From a checkpoint of a small transformer trained on Wikipedia: normalized queries and keys.
MLP neurons of a small language model. Each row is named by its layer, matrix (gate and up: input weights) and neuron, and shows model dimensions 160-255. Each number is 500 + 40 x the weight over its row's rms, rounded and kept within 0 to 999. Numbers have three digits each. A neuron's up and down rows have the sign that makes its largest values positive.
A block is one neuron, or neurons of one layer that tend to fire together. Before each block is what it responds to, as a language model described it from the Wikipedia text at the highest values.

Year-number beginnings
L6.gate33:520464495508454519530512487485506515519512494555564537437491482503415502462484513571487488445525457474496469506495553527413433446511505580490550513513460413473429531459499554450497558541510509535456518480419497568460438477487482515439553431414493470434524534484475499465369495481527492469
L6.up33:515500529517440499467436510467450463484584542515524580407440478492452445438601493542509507495491493399509530511472537541483476460480501488503526594502558436554525524448510531478498525487535577549490499524555357540483493451459514509558455502554494432555492464496506503488462508468449637492
L6.gate225:539542433498500526471467487549539498578509461517469526488428482402478515520569531540490536535547521514530517604515543509467499500440560442534495528498572478544526533551488579457465528490552530511520479523499480556531495505446525518475540514464486547487527469550544500512480516490464551552
L6.up225:488419497468537524499469448502536401476523473510514533522520490510485502529595461451490532498469487477436477508563555483472473464525554510463530568539477463459560514539486508518474588509561538474547509524433527469550540545513544506494597522472461484523475482477499512440498526537499471515
L6.gate246:495545567554474542525484543509521431563563473476483532493471442485441491507549472515499555523471524469514552531458388523507472522434555530558483604451528507511475522480542508461432577467530455447519485448461470424461426464531531526435534467525532551455496491479518467531520557502411507532
L6.up246:513516488517493549537458532544573473559590529483522522491504522560445516463534502535534551570528574533490474481490467539530488488443580578541479531469492499462449552425488489484473560470462494545562481484500493524450500399517495456431520453509567554460483504459461453525511476543463465525
L6.gate788:543465459448464534523535527463556452517556492485469569474532421457448477502436446583378514436500442457472504516566461373580548468476507537471540455521520541528429518520557538492435515476524478528520493496489444500465459487467471522464518479558532455548522504442461413495572491507492477452
L6.up788:514455593465550477479405539486501486466505463432468516445530518393484421536502497464553526489440478555517462465495596485451508467522552555504476502491465453479530448477462493441553481518497525498468488431506549505447547434547479494505396513460560501561532566593526569533530452459478465508
L6.gate870:506469515447558562516487506509540526513535512519477546418492419460470488506528547509477520464501611503529437431495505447493602445453497444569482505536492493533458490543517507463430495507527494559560493460556437523464532536456509497503596522400518480477483528499452463501565480481426512527
L6.up870:486453540477538496458475536492518502552533512528561563527452466474447445522467485470451616501519527584584450479487489468462517480483546496477542518515489484455517495481554498553409571502474452511566503440505452488449485494511501516474586457447473466532492463470471480568460492472460561552
L6.gate905:480467467466462499446542457547603482434534505521507502465510465534520509563523465522493466518445541368514490492517582461457567504491450472513532434572509486580516543569470612528483502549561604497501454493509495482471523549490525492534419533448561452535510499460478459515546495493536449446
L6.up905:496505456523453527483448536489490514418488466534444497525504523470508530559470441509577506496438576442489540571506511464575488468527482435558530545535462552494504557472473467486492536419564517463487491549464528543516528501476478547524506468511488490482513553525507491425431475551460560436
L6.gate937:444534469496465515574486499515504462554452500540427556494553525420549496522508521510532489504548579520487536486492559449509447513469501495522542588471524439552452502503512476427525557538513540587465522446490453498527424517493592519480491529472484531555472489468497564525459555553452456472
L6.up937:542540517479430507490513488483556486494530474559506507588543504474444523501488472522497583508503550464470453501550521487465511523456526412541528512419562496499509435465469539440542561487567546556498470490499559444489451462564451443516562518498505499453454512464436556494512502522506514502
L6.gate1022:533527455481507527507507460495468442507466524453463583455501460514449518470515512479502515454491441547564506466533420472565556421491457534502543570515544560464509577500476511458530496475469502480518527533512507429532467513448529542514523506486478468502447507560522530438547531418364530451
L6.up1022:551501503402553513544463522509545467453516532466574512485527535512495465534469493483481537435494452494490443511476497482450501443522469549571573525485473555477480528513486452488430513549619525479519501484459561493565485528444523558497484466477511467486472489435567521460536550525466511578

Year century prefixes
L7.gate374:499482494536459568498534434519398465527554498577468560428535557522512528540509484466549527499487578531487548480483563473448485483423528469478451520447486548464471502449496486463486483571562462518566490581516486533476442522468436524503443490541477486440501582436512502519446481530560516493
L7.up374:431424542518518551496483417491508515549516492525464555476465497478448447489468507538542514491510461578429481496570502492457471465421537512483511484455481527545530502512497528563482530537494468485535530457553486647555519475508536502522497548492446514492473472463490507392449575525539448523
L7.gate430:475473508486419563568473524474574444457520520435547586454445504441521465511538511494566480445493478521522473482430430462462501427555542523502571443504507510545525517485434556445486519477509580395453430481570512526465534485484438524552531514514490560500539513449551458487504537513506431526
L7.up430:525454499472547488500367516541514557501546484444546473488516458439446444486539499590504523506500555548458530576518455409498462527483407531480515534419529501467534433483415549591493533497530535448520480491446512450509446454441488490497374515482416520549519500473450575465500492461423409470

Start of proper names
L6.gate201:512450494455473453526483507463555467572507515529519452529520542457526469497505552525449498479602492556472486538468522489516466554510466587516414550507476471452476393467489518553520502451526532518533514485515463516513502532467522632529436553533522501475559555512499525501556525525467467518
L6.up201:508474500454618462470471510551491514516526403537543475451483482553569519471464505515440495514437500471494491566474484510571539415525489430492560569492475394451532525582528447455550455472523532487457479503523510490464485483488542482478588514534521573431515554428476516494532474543505505473
L6.gate254:572504524512518589502550503432543539492484519480484496453525486506500491530442551530458486489487532502477538541562500493450460478553491564551462438466469568436599524476489414506558548539466493513468435510467486427427492521511489504535544541483508462477445482543556520544495474577505520544
L6.up254:526494554522537511541504551472535479568541476465505490489455469496554511496512564458467449507503499520492523508542498535549513502469464523519512558497496484471520494504529434597442528452420500553463508530444446490529506573463499565488507454497489480528547593481450474508570491470470516541
L6.gate296:545500466498496467508568550469495464550486492488540535461494452458491481489516550535510525462505489501534417538552590480438407511542471506533494562578497578485499487533466576550490512592503572441515468423475495495537432537469496551508523453436503507501482532457437521605512558533485607488
L6.up296:449503507453473529502504503561533436434563420536482446482488540491516465496529507430499451481504467518548523492460435513480556529528464495531538524479477513564463467501551509460453484482441463501443469498457421451521486532508558491371455530540458520401498512513566458484496446526463565450
L6.gate574:423450474476504587450503517487539486506503500624487473489485556545451558453477495474490583406420469512573377570491512521478520451492470588506484468482561506469486455503525545570461525490511456495460483419473527517512481486540489508521501479494517532459480504511480501501501456502475583548
L6.up574:483522464493512480459502451473504510454604579554465441505450517502485529475516508456496548440425515492522448596530491525470457489550524549527492487488544532522471446483464506546468533449497491502454481444412550503483441479481500514466489505522539477450540447503509505517457473466461576489
L6.gate655:516526453512557470576455504528507544494505473476533423435515501615507563420506456467432493471487502472499517494588551518497499472511501560542511519524528493479527466502554470492482451486500518468500475475453440507553499521527485491533552477490600432466477518448526460465437575454520555445
L6.up655:510523510560525514491478472454530497487471451461465499466527476591480453476418369460549514423475449485513526521530517550501473525477482552462513514547516543516528440516531437513512484443424557475586482512436498583553465518455418527544449424506450420476529557442513500392511483500462556467
L6.gate678:466450451478555487523478508493517435485482461515483468541528478539492520433494543521497553475500501517471476562478494548493534546507550457515479481537463447543468421499502597541489443466478564524531476490414484424483547554498463520509557471468486486504521482455498456489488421492481604526
L6.up678:428471570525508492557545526587458450493485466519484495542507499435451565579468525531464533485451567566488537553568495516561566555443472478488473511483481509543492489549445490479550470549522470494479521456455522555557456477567542478541503574522440442438481541505563530535534455484543551529
L6.gate893:532485495469496515530519486469514526498472527499534543464491538467439432522522534558484505431519477551513567489424498471473512513502360617499467494522538502447556483456570432514516546469508528564513511545509517514492562493446389438439518505524482529514513474548494566500513510421476519535
L6.up893:516583534512442478488508537465479513491527506457496542451535579486436436502551523529520512523448479472450533537446494589445553435524499623494489502452524427514513577530502466458548507516500477484549473517534398395479497483542476465548543534528508470498523516504538548546485422433444488448
L6.gate974:471374524450457525503495566555509550489499564528515504551441530508516482498554567473502461493493489509495449518528458529495530539469490482527479507465513447506475476505551563576520451495470528441544500434502493510545492495482458469461526472445470520450536509496455490528446469474484552480
L6.up974:491480526553455561507499606522512480454591543533484494502577497496504513437499476477530478440547473549495495470519475483536486458500469486516531507476507540458509466580504507540550543572458455485521552446515512487518526528486502470520507515469453484419477554519545541482487406416552498520

Start of repeated names
L7.gate110:507514485479491505497566447553523561563525489500505454512518534526564503438460470529510470528519472465497516505484474562477574504622456570520513482520497445544472485489508537551428489467437473522471468518419444467558432596450582576483490511415500504471485557527548450507495530491506541445
L7.up110:486521568548510471455522501452514471519520466538530500561505422507402506427444498593512470460468463479513524545543550480488563511446480476578489503550483504492533451487483385528502519547518455531513481493468442527498429490406492578512554547463507536466496504491551427434504528550500520580
L7.gate646:513437478492532562512476464476542442466518540549535475501521478474496487475462437485519479502478529428540509514487481494515490456485500493477552519467397486548529495473501492568485491448439483509513514495483513488449486470543477455489494480530473503470518485497499441524457512529487569494
L7.up646:506541498497537549480451495537546530480506511479445539516504539503535477512500421493514515487507457467530532571502548552519583459490524544491471456499446570517547529501542451566532425448422562539564475446519541504470448515560511513517522527519500459528462511481548402513511502502483537500

Sentence-initial proper-name starts
L5.gate80:535389468468547452517520573529499489542533526472436485495446541536541488466490476458543591428509466512500534496484468471481534552497464472490560501443494535506463430499534533407477567501521501513500512551471517527479531480556500506517586493503495525459459530488542452455568441512476459479
L5.up80:550440489459507452551495526539523430470510523505476484535514535526488430532514495528533501500461536480489495569520457493572517556538459527621434509569538525486536500463498545470478514493432444536503460473565453505471536527567472549478591545559461453495432428557521567561494450514512471506
L5.gate464:551462445557516570477511535499550467488582524538395473450503472530455502538497486447512582525440502474527536539528453567520489502509486534498482515470526541506564499536519532525497503480382463520442457485504537539521487536554477523509568523515483514518533437435530490564490503448475531498
L5.up464:501454472483464550483512531508544517441467495522437523481535495460506479548487488479518546490456459502463550519513473524503479527483420504575469514494531498498532456546483523492484541494441538494431489486508588537603485472548562517565563499536472466470434491562442483497522504489440486495
L5.gate858:519413569414486506534461538500442541494516486513496476458512489482492413565553529493553514529455474491554428497469467450529536479539512473580468512530476498512505477513485432436516520522413563435433456495390485538564489471591544506547609499507458504463601440454481508467550480502475474494
L5.up858:480527443529457537507535526569507492576464515499522514474441525525448480498514466446526488506505525489525485521489538500527501536621521522502514544544524587489460483508561563518526558465474509546544485537523535482498566465563427492506616502528488476529423591541544579512483522450481454459
L5.gate958:524505471483565588524472546485520544510490486560476472422468507505478448566516471511545525488496550528490471406447430530470496492439542542567517496490493551518453448512501520473453507520521468448475523500439473437476467478619480486496608518482502490531516524486500529543432529453510447518
L5.up958:512545507439424558477520529521546443553534446558502475531586532535487497456555509485532504530494513481559502446515558590570461513520472574466535546474514538444529510424488512436464473465444447528528489465449501470513498574554507545569579476569448466522424468495491518453582464502449490427